MLP neurons of a small language model. Each row is named by its layer, matrix (gate and up: input weights) and neuron, and shows model dimensions 528-655. Each number is 128 + 24 x the weight over its row's rms, rounded and kept within 0 to 255. Numbers have three digits each. A neuron's up and down rows have the sign that makes its largest values positive.
A block is one neuron, or neurons of one layer that tend to fire together. Before each block is what it responds to, as a language model described it from the Wikipedia text at the highest values.

Sub-word pieces inside longer words, mostly "sh"/"h"/"s" sounds in names and words, such as Khal-da-sh-ti, archbi-sh-op, Rathee-sh, ru-sh.
L2.gate1398:144118133089086135106111149076127120097088100149097120126132153138099124113123118132136092153142126136150133178107187104125078152117124122151115111103116143124142098167142147098091073152110132131095069124138125126122116161110111125122128107115102107131120143116130131141101101116124137133109131108155095124166153116115116140109118160121088145177124124066135163130137101113113157080129
L2.up1398:122166108133127101151122136087120107155107128179124161189084135126090091141103143101116169130096104114121098127075137141136094107151108134107101151132131126090101153118121151094157114133125143129133096108172112091092138130114099129162125096169150130081139096128107138121113145101115124131168130110094142142146143171137157138155102145119090151135144140143136120144142103165153165150115
L2.gate2274:140135126145157130139073093145126155093102109153131133130132159145145115129130137162156201195124157162168131178085124134137114172153109137125112103127113123168137118165179123126179160127127119137133119149119092046176090155119152098131131159099096132107187172115102081168161135141117098133122108146133103094160118101130101164108142093131129163154141121146146171118144092103118148125122
L2.up2274:150109098132113105130129112130133102101083128126128099093148132147156081124145122090148097184133060101171148138101097140112127104122144143139151098167096122131076088090138149094119096127096128080110118115122113110118151125146124172125146103098100144130114163140119097109147115103130141156181130098139140142149110124123134114148142072154109081135118115124117126147146124165102111134152

Pipe characters between dashes in markdown table divider rows (|---|---|), plus middle pieces of words split into fragments, e.g. Con-ver-gence, Jan-ua-ry, in-ju-ries.
L4.gate80:117123143135125103173176149143131102131158079161126145107123123167161143119165127129114102150115161132111123139139148172150109124139143138141145124137128112116101153179153114126111141144128132113124132128126125118154128097119146128092132113190106158118104094090138114095126097119109097121103172112131153153159151091130122092111099141132133128097153141120132144113166122156135126153130
L4.up80:118155151126086157097166081101127149115154138126119150086072135090138130152134125166148126132136128104124104112092119148095164137113091129143154169148143117134152124158146133135116135094151132167142127158158160129112119134129075127136181139101111158141117091097131108143142193153153140163195110093136129110115115134098105127191153113090117119101116108135153142094172109131118161111120
L4.gate260:164138117160131094150160135141143151193151092111132084139136160142102149109086096098175124141142096154149136145195152129125129129111124148098137113135118126135144142103144140111149120144085145100144118155157100177140135150129109065110112154145171180121138135106092146153149105167156092095103130079114129133137131100131111177109138175139113141111114156109147134100153128139123096151128
L4.up260:145104146167073151164139093180108122152125133175166135102097149140133069127135116152136114139150122124130132113121128125132122087138155107129126147163147127114110121129141163128172109123112117177181153135130133122116115096119118136105119140141095088102097152146138125161116138140104122104135129128154110132146117100140127136129154084109115118171116134110135136149173129155112101140155
L4.gate585:082124104077102150140157138129145112118162116118140113136140111104160147110139143096181148185114116154120122129160153121118133144146132114161160073102138103130139124118168140140104115147099173125140129092094148126103131090146125163123143114115133100138144135124155155145087136106189144154115150123123126113148129116149160131123132075150097120097126156134105161083088162096100123135153
L4.up585:126112115122089127170117154122105146139121113131119156141126142121174152112149114135115099156132130129116146143161133128148130122110136148130185128139176119139117138118133123111101136127094072123164149108109188110148108095113142118130142132120088098155121115118091107148107117104149126070075141119125153132142128189097122119112104137113140138118141157125151145110081097108103136122137
L4.gate1109:112162157152112145145112136085135134134131139138090145093123114162112088101117140147098128084151145154109057130138128099114121131087134100126145135182111125135157121141155112118171121106133145129153140120209171140081115100143136092117129150141138119117170132095074166151087157115078136164149148126163156140098089112120148116112131078124096141165128092126129163121168136113112161175111
L4.up1109:074102160132114113149131131156152135153155170120135149053107122130127138097109108107129120075107146138129160112110104092106143101151137155097188125126126083105102124163105113118133136117091147114162138154130109136126130158136122113142108141084110147171117140138115094143109169120106121075106152168158070165115134116116142119098103129109170129107097138129150120135120118132150095081150
L4.gate1209:159130133097123131151120152063164173149110144131094144137101149139121122126117083107145111112143126125136114126083136164146100144150122109117173139138120158120136143116112118127104157142155121133131123141126131118168087136097146157075180159111116128143085080167175156155139108137120161167134174158144123146179129133127129112085115171127097098115139142067130170090125151119082151142131
L4.up1209:105090123138119102106139136142101163114155166108110115176072098118116135128120104082119145130093128139121142108102078130097106135157128130123084110158123134092161085118122149106133124119128126111135128155106148151104146115105132129106153158131159119159133074145137090172105183134131074129143132136138138121108086150130102119161125127103135167156175131115139109125176131124167092136151
L4.gate1277:147109143179109153099107155141138118129115131104101121095149127152077135097193118116130090152136136093137140158130120109108141105116109122131161140125157137142145088116165130125140125114108135153121144113166111143126128098084133122127149113141101108086103124122126140169098092189060128145138147168150175108104129132136120130130131122149139127107111162159153107122161116142124110116104
L4.up1277:119147128130137150157134099124105163119161126090125110123116123141117135151185119141148157155187076114096084087112087115136111106139108110124164131141130112115142117123104085107188106153082104110144121148182129145122118093110173157159160123089160161105108132098117144155097160144070147158078121170107147168142129102129058144140131114104126110121106125112122173150099103148163111115107
L4.gate1416:116121108116134121095157147127127139089103131140113140156130088116105152129142156089125107165128113167154137106165153148151159153094130154164146123106149142107162136155105114129130104136132120163112120111122157129102109123125090156119125137158126119114155123130111137128129153141099137103124143123106158096120129129151105119141121153113156135142131124115105096194119097132125131109141
L4.up1416:136116110141120092093160146135105132123145126104136135088167187115124117099147133114145160105087113111112140119170141150130137118179131160106139124150159093119151162157115139106130106123115154155123136123150081101132161100156077134109111141127106159099102127147109103097126136091121105077149116148108134159148092151098132111145087142100138123128116115148148128108152127100143109130097
L4.gate1508:123119160140138130163139127079134131089077089155135155131171153112112148103126121087133113120134143096123155136161148087057092099123104110131147115128084127152127110132099153119125094121153109113134124124158154118086115105124136092078135162154103164159124141102090061139175135139119109162135148148125173120124100138159127101141121095158128121118119098108147132105129158149155112156079
L4.up1508:129113082092145142144101149116147126130107086107110116128131130140133144108125109149147141147105121133135166147142150102095132127130130171122129174139109174134142116131134152148124097124155133131139119144144186149158115098142112142114108104146126092117117149111066124121131108135127119112137152154171114141132106175095100125171137104164154137091099166121142127139120092116124105156136

Short two-letter subword pieces inside longer words, often after a hyphen or partial stem, e.g. Brook-ly-n, as-ho-re, ly-mph, met-ho-xy.
L4.gate77:132195078127128132157149125150144104144112119130094174120083107114135121118159045129163070213138170149121134132165111130121131121122136128138140119153112144122117122135121163138095151138132129108118137129123170127114130091142141107137152143124133104103085158118112134120130133131110114119100119154161122122100137119124129158175174123133153130157105133161116136138106099098126129106132
L4.up77:160156122112129124123126104125133127121124122106133173144145169149084097149120124090131115067142139125137151140139099147111161107155142140132172109111138051171108072135119124101130113098111064117131146130155078144145155114163136088118094113151124145116129187088140093150132158137142136145118123112132105149121123118107128158150133123110107148117096069110139129159107153102167148140125
L4.gate256:167112126068150149129100102096131135149143081128125152132125121131115153096120145109136127104127130133146119134122159116172143110120169102182134109120106114077157136160090117143119162163131122108164100145126144119155089103146159159106137123170075134112146115119125103128102127123115142125135080150111122150109104127123186131117144142130120120135092148088145113127184120145166154160139
L4.up256:108168138171106157107143102076147125109152061104138130133155107175157175130106175112148106121096168160111108121135115135103121117130062119125161161127118119098123117095138145125132126112109096139118164167134159167110163116159095143081111096148144145088170154128130093155136130150152123113177129103103151135118074141106122147121119132127091110136103132065117098112125163180162113170127
L4.gate548:129108125147146135129143117118126119146151131132153104137092102149151102123103092116137117103135117132151100162126143117134117141124152101128165085134159110145139154123147141165103157138165106139166155103164095113175083142172140124084159150115146144104126123104126151117103151151163165138131111089143119085145089152099119179109093115106100121133095117137147120157118096143078142113161
L4.up548:128098138125128152149160120125125147134156097195117088131091123127093177159090099141133073139144093167132144145159153135144159184150131106109088144137154165150124183145123181166152140156151144137177151130126137127089134140158124135084134148142115129152156119136115105089113155148131122177155105128164124128110155155155164167115057153134124129118130167111171113166165129124115154164149
L4.gate582:096149107135121130162145131140141087113161128136123133151142073093095104168129120145098081116161132187111133139115115146106154114132126117142196098135097138111100089170119132048091124109118147159125137100138139165135094160126122170122138116083090109078102126100144160144130155120135078150117133155125105165131122141132150103100098102137147099114161112147102102137142148106146126132097
L4.up582:142134122153133153131086112114176096146152126137132103123128141166170103133175110145134104128106143116139110122127119131142101146178105141111143137116115099101138092146191104117071113114114089128147143135147126154097087136109131129107135116080137133129159100113109148104155101142123139134112153114137138121112138148153117107136087142120106137134102151077130150140115209100118124119179
L4.gate907:120149087134116103111127127128116101127144152132129119107123088133077154147140127142107116134131089100139102121126100120146133121145111159114092147106110115094115120097128133111161126084088112114143111138122114135154165117127124102114111127101139116091162072117126110144117178142119093134136105125092135125133125084157076156142093123169149110147147125104127134120182126120157093102107
L4.up907:151103132136143138100116118126090129123143097145146157155129134159114155114149104135105114131157075076131132140105087103153170116090117155115132117130096133136146126107127146149161097146132143075117126153129140132147127138170130092113117119151098126092137122141160120096146143144082123134157113100098142152162141087116143149113151118104146148112099124168098144132172185091132078101118
L4.gate1775:129117085164117133129158112138130120106096089130158108134082147135069124078126111080160139150133150141175154129130121127160116104079166095145123123135110136122112151104104118116132120155120110096157129104066144136131145174150138071105100108119143138144082133111097101140117112100089103133103157097130143137145113102085166100088093139113155146118126127111177120122140125144162122127120
L4.up1775:125133149124097173144094155121173116089137123151153122160115084163139116104131153124157120149122115140154100164158150189101119172117167155135131131137135114105119139105155177132141108127145136116146137127124088111108141107113133170111091129195112094098136118121122135105162129123118175157146135106136126146127122108134122096101116093117121095166156124110122125089146142115166152134149
L4.gate1819:087120132132157178121050140146113078100121142107111108125160117096121140137102095156159136103122165120147113112125090150149138176177146175106166137138159186138134148144113131149105117118157163105141121110106145137182141168126149173139152127149143128143176150144129146069129136127133124147091134082131124131196163118116136079138124099119108143144138110121144110141138085112073089140127
L4.up1819:135113105180126171098160129153143138075176124179161103125147120076106124119136148109128084092159146122160152123108107143162127146138125132112124142138128125125125137166146089125162160120092148147133130172122128176158091151144128130128129123097108125124156147137112103104173136128110108150167115118150122178125112108116136147156135111116132121126129144126124191095153109129155146146154
L4.gate2265:157127150171129127129142163168159145134123089132148111125101141140133099130131129129137121121132100131130106149138118140138111119100155087106135149134113091126097185115162149089113134156117094079111126169118102139126142160106146104139102150152124150136155119125144144144139163124093104148121100181109115126151098113130135129100099095100171125166089111138130114097116093149115145114092
L4.up2265:098122147128099140135114109134126189115143097160098106068141159136168098128129076090128125113140130149057119146182094152120138116141126109098145130162111130138122137134127104113131159096104100153147158141124153159167109139115149123100115097140116141102135126121094158119115125115133110153134088146152089147117097112091131130146126107170124145130143146134112195132104092139149136142091

Short word pieces in the middle of longer words, often place names, surnames or compounds, e.g. Hamps-te-ad, Liechtens-te-in, Alders-ho-t.
L3.gate563:132162102125197079104123107131108160133136154095117148146102134130128056125146144098145124166155159169086132120106129123106152139085117108123111122125122140172137126126122141130113117114194122143181155143148159107136186123092135104116081151129144122128126123136145126090139157086145151141130187104159164132143151164086090129162131174170090121122158124119160155110110172130144161139119
L3.up563:102153111096151084167121163108136113101090103114149146145090139140160155077144083136110053146157168089057087127127093117102091125106129136145155112109097101143122140170100144128157089110141134145171125109163134121124154124102128126167111123076140097136134112107089141118154116126174147169134128124109126121125124112134104091115093121149138100129144147126148123193145131144149137137150
L3.gate625:146132138134129141157136092155175148116120103123166126141174115129162149158148078134093128138140138150099153146071124121161127121121116109123095105151117139118138117129155174110190149098110086096126122124162097151119127108116123102106110157140135121131144164114163120119143154145126118099080165149104112134155135165182111099143132138131141137107180165116126161140162125138126138155138
L3.up625:075112131134106120145105121119154138146147133159166128154145152170131129120150126102124095116137149106161109125143120126094159125124113147122093112113112105141138156099168124142115114102115107091139093129134125132131098121180147140137131139076145072130098156119128140133160132075101106135142174077109137094164066111146117153188140107157083098126144099145142156120115094160152177128141
L3.gate852:086142116153146110081135169148126151107133137169133139120122122109113156116163114130109137153144083154098153146141086146135114097123125132163127109168111076166136184110134135105061122123136102111150114134138159144142142165103124124142130161137094096146128107101086120132147145111150158126147125151114118161142101128097134135103160096113141140152100112132152168110157118152102114171125
L3.up852:116133137170116105129145184135145141133116107095127124093145154119157129139150154104146100146150133145058145110118128089096128098164131135111156089163091183120135159075115143140127104078095120154157129102159153153137105083116110169084106182136090161123123116142124115086118197153126172099145157177123135123104142120160129135118154132127158128117117120120134146137093170131148109168125
L3.gate2338:074111081133145129160130135076105168114085109106133141109086114175144151153114168131159099151106138062099092111127142147110094110171153133128130144151113115119139175101120163169105097097117075155185122162119133131093101181121125150150148079112118147115145088120131137149174134114144158116089160181146134159105121061156125157122147160125107106128126140125091130094124130089150104123119
L3.up2338:122145124115111110120136086143159146079159092152147116148074125104143119128114127090141120158123166136110138104115130128111106148134123153120103122157100114130134148141064150127118097126123103136120086129112173080135121094123090147145117105144171123132109126169087122111143168110106159150077133147145124138133098122117129143145155141107127165122109107114093141093137063099120152171107

Final word pieces that complete split descriptive adjectives, often before a noun or -ly: coars|e, qu|ick, war|m, so|ft, swe|et, co|ld, ro|ugh.
L2.gate644:156145159119154099098153105138149119139174137118118115124051104132160128147141113105096089124129152128125129143077114131125168110122143112095126194118099110141158167141096100106120178114107093100104172155130107075151098141116100102096087083123103187126100160119110104125141131162148095165099119149205069105131155113144094113134151094149131116147141126109115147146129115135131133104131
L2.up644:127116083122119104096130168140159077123164129166134126183135143148138095100122095150111108058100142130119122126162151126115139153114122140144116121126125162124109132087142150120097124121135160155127124150125144172088067105130143167162117141164124106120132103082146079132160138170164123160150145136129145199141129116165083118108106169126108131166138162138138106092119115148106081152057
L2.gate1234:126141119142119089153145152109158128113178117167123126107147106115153108101098091100147102083110104123124152128133116108135109120119115111137141109116155199113134105155129114123091129132101103116127156160146137124075150158065166158126160170138087143071115102135151074111111136120134105140169089098129131115151133055171167133092132169122148120153125172113106180145123117139131139136088
L2.up1234:139110117101071053153107156104133114116187126107145109144117114113163093133131082114110108110137141090128141106143144150123123153110130124157126129109152158117153078123118134133138149113133095123121132136199130127112144140063159173115144130127123143058119133165110116121112113126124110101139114165115138099169093102149113134134137119097128128134125159112118216154156124127112107162093

Nouns and adjectives naming materials, colors or physical substances, often completing a word split into pieces, such as rock (also rocket, Rocky), stone, metal, gray, purple, orange.
L4.gate536:118124137142161122138143098143133141104093118171149107097126091125114149150130131126151135139158093041138139098096174154106102140125113131101124103130163152154160119111142115099128126123139120138168096149144149082149103080152075135130115134142123159142144110159113109172086150116104106146133174078131147136176151186105153125078108118090126136180157165109097133157163122111116125159148
L4.up536:108130118159171083129144168153130139147124132145155117139101126102137140112155145149104087172116140189133110137106127116149186184108137133089120122133093123100144129110155143141095127157160115115118163114095112097136157106117136109164114105092174127147106103148119127145148146143113161154146113144155160088092162140109113158116127141118133123136128117148112137120135098135118115116113
L4.gate604:148132111131122148126117153147169102111155153141160139141129123114133117161170062132143112138141151147127147091161122097162066149155143181142098137153121098089106147082129101110106120150144128137081144086129151116130112155146145115156128139160129140098145140141148112120124143117130091132120129117164152166103086103165117150068151143103104092107137093133119149093156150107116175200118
L4.up604:122122139088123093138097079093140102090144086145094112116133155094164128133121133136145092114101134098137110109119137158118138164100125149154133141104143156098092138092113127105093092140119129155133134135125169101089143157148163196106141161168090087109142098130169140100134115135110114111111123102119164106111105098128105097122113153118154112162108099109114143151138102139100145152133
L4.gate637:105030118083140142090136083086123150089102132135094145114156097167148108145127098160153136091120109150129169104117113137118147092115131127153138120057166109142130118081139150115097156088146149138176139145128147127118128133131138141143133119121112085137135083112158147149119130166172135146123124130163127159165082153129100166121142136127163122133133115116133144158137148128107135083130
L4.up637:107104127117133093095163153085118137084120123136100085078118138108135138144126123159158152120130137162129127090117134115139078118111099161165133104117147167137123123100141137114126163132138143121119167108132120087119107089143091128124110123142130100119113178155118141133103114127140102124156123134102112155112129146141170172112163110122135144089113127086122094186114162140108098144143
L4.gate867:123135128099116144120121101167150122137117173140150131151135144089169123102136143131091099118087172108134117151108104110111146110133163150114118117142107129130132108145151132136092132127133126125136104157157130113123172103101109117108138139120155108125138107143148101097115162108154118111115148123134147191139107131136146116108139154087145108158122129123136138129133133134114107153121
L4.up867:113135121113122089126077125131090141093143141166099124106104134143175167109178112123133142123105145129126139161118103160104136119146143163092092133131163126115123122157125163104112144162170151095113120114151110118153128111114168167181137170109111127166154166126139092161079107120096106108128137135139123105165126145094179147160175149155149111174112153142149154139143153144073124116069
L4.gate1422:099135143135143080090100102104096127144127102134137139143132135125165149108148143113137102179104106132150105144122144139163102145139143156066160149111152144136118117127129139109138132105111129090139126141144162128097217137120136110124104117133084092141114136118085123143124123125122153128146136135184127173141144155119132121115100100119143138109132151124102130118141111103065136131101
L4.up1422:118112141148158089120109141140117112086137095141140155126121125135171137119153107150139143159116102103082134135140141138158126101116132190138132080099140117107099158131133104112057123126127145110124154126128140097076126126126108147108130121174130126122101134130120091108113137067168087136167110128158170158141150138128163120093128144117114152176140124128098150128152107125089174133119
L4.gate1697:096117110097129148107126103139120068136159176118135077110083091135124119094129145105084076129106109140137132118142156144195092126119156138152120115138102081151144111097147119174105107174085121156090101128120125130098138110177130157142115133146162116122085124131149105133120083154159086112134170161125085128104162103122145103135117133108127123156144107135122156110185169138120144100198
L4.up1697:120136086132180113159093138159115093117131088131147122069102132130136100115082147113140155104101174122140106128118098109105090111143150169148090117174151147156095089138130142074150149109168137139113131115127097092159152098157150122123135086099109110112105110108124098125090132103119156183113102134160127107109146134178166146143188154082142143107123116111119111130105149154127153150113
L4.gate2217:131149155116129069137125126117140176085150141128132095120104115152187204112161139141112117113128095118114135122173099120197109130081119121147134081122133074104120134142134138074131148116098101121156138094127117101118154138133130155103094124150121108114047115107117079146095136194144154140076167167118099167096099142115134107135099122113121130144161120129097136141149133138122167175135
L4.up2217:116144115091104100176135106127135137146121179125092136131091099105148150140154135116103178134104115105137155123128146145093091136108102088083119126154170133154139142140128081134091114119112108135124116136137141147115125154133138137120170112098144120160125131144113137094108125163141151114139108123136064152179092127073166160075112131144120111164112082115139164053112130139119116156069
L4.gate2466:161198055113108108105126146139133111118134109150161129121128092111137116142148117119161144122131145137120162157103155127142132153092152122157107125162116076131135105113117125119139118107114131087131099129143110085085150155118132108200132166177121146138085102131098125133151112140167127163147100136139150122117091110112142146128120115143141098170133133111130165137128125092126122146148
L4.up2466:109175074100128100166117152122143116111116131091144102098151115136128134129149114153117150148141160154119090133111140137120136107121141138100099137089131103109122163101126127135171131143107104106121111159119131105123160077135132130167119140117119133132139130146141098157132081133170151138128106135120128157133144115171121124116135174110191087140142144105128163138184115118135121094104

Pipes and hyphens inside the |---|---| row under table headers; weaker on mid-word pieces like ss in pessimistic, vessel.
L3.gate303:151144126152120141123113127156125142112148126147088099130125145122122159130124116119098136129125166130110129145139094134143139151133099142142116133172136078151081131089148158155104147149108082159129137130148124131131136103105125102101081111141164090146125098132115163139110134162091104117087113135122118160140101131137125147130127110141130087126119133124132102161131137082125137132114
L3.up303:087143136107128140122122134125108097182096162163121109129136136156149117143120097108113145146127128133141118106111114132103143103134183072167122101124134083132106161197127110120131083134125117124112127145079121091114123117111140123114137151185130140128148112141139128130129148109159169131178171121131122135152086105087113145089114125137134123094143096121071146124115144086121078113178
L3.gate1199:114095137120101116160108112140127123127088102091127084120082162092143090171142149129141147132151122124152133131115096134116141148139118076145100108158113138114129103103131066133128137075138138125118153117156149153106103154126146179123123125158114129114137125117145158135132150132138149096131131146121176166130141098109106126098103151107125137106122107163165157126155189137111125112124
L3.up1199:142125153138124065149098116165073146124097166106160103057122151113149065186126120148143150111120129120137139113115104169117121116130139144105082096120103130153097148110109056147155123115147136190137160105144102160150113166129129141141091160135167126153148170144146109115122126161117146118144123152110148173174114140104131106121139118169119130129125128099160156092134146128102128119121
L3.gate1470:141092143162114145137152105170080136141119128108122143132111139143167128110130165123145122138170115134111142118139146095117123139096106063090119100139127153114101128066125064115143138116114165112081141113168132146097100123124098128121145079088123147134157121148139149137154074105124149111160114152161148177141076115124086087159088150138136150137107121075132091127104123102141117131150
L3.up1470:135122113210100135119102118147127143157108164097129079187107133131130142101134090075118116133108142088127111155130115095128071159157097126092125177127139135132120143135114122112133129173140108173128100142127098117167136177128149109133142110102147136196098151095143128156118123124120133116136109118098129120117146143126146094147120145128159134104141116158107147148119099074084118151095
L3.gate1954:131110133170072136131142140140125097133119144165118126133125126145106139116128133133158147150171117140166103121084105131150140139123088147140136118146157131117165066097148140136113166121089134098150133142123123152093148112130149123109134106104120151170167130108129102127098136158095137109160126136127112134110096098144128125129125103139120096155158133117134120114097128120141134131172
L3.up1954:169148163131126112109137139147142126097114071120162140119115095116114082145119113135154128131097108153088148130131108144097145133155099096122145157160143087137076125115104150154139108106107140138094115130140098206147102143120142110116107126120177123143155110120167143153132149131106145151137138149134102154145111120088124091148132150086161125119142093113132184128124133140112186109136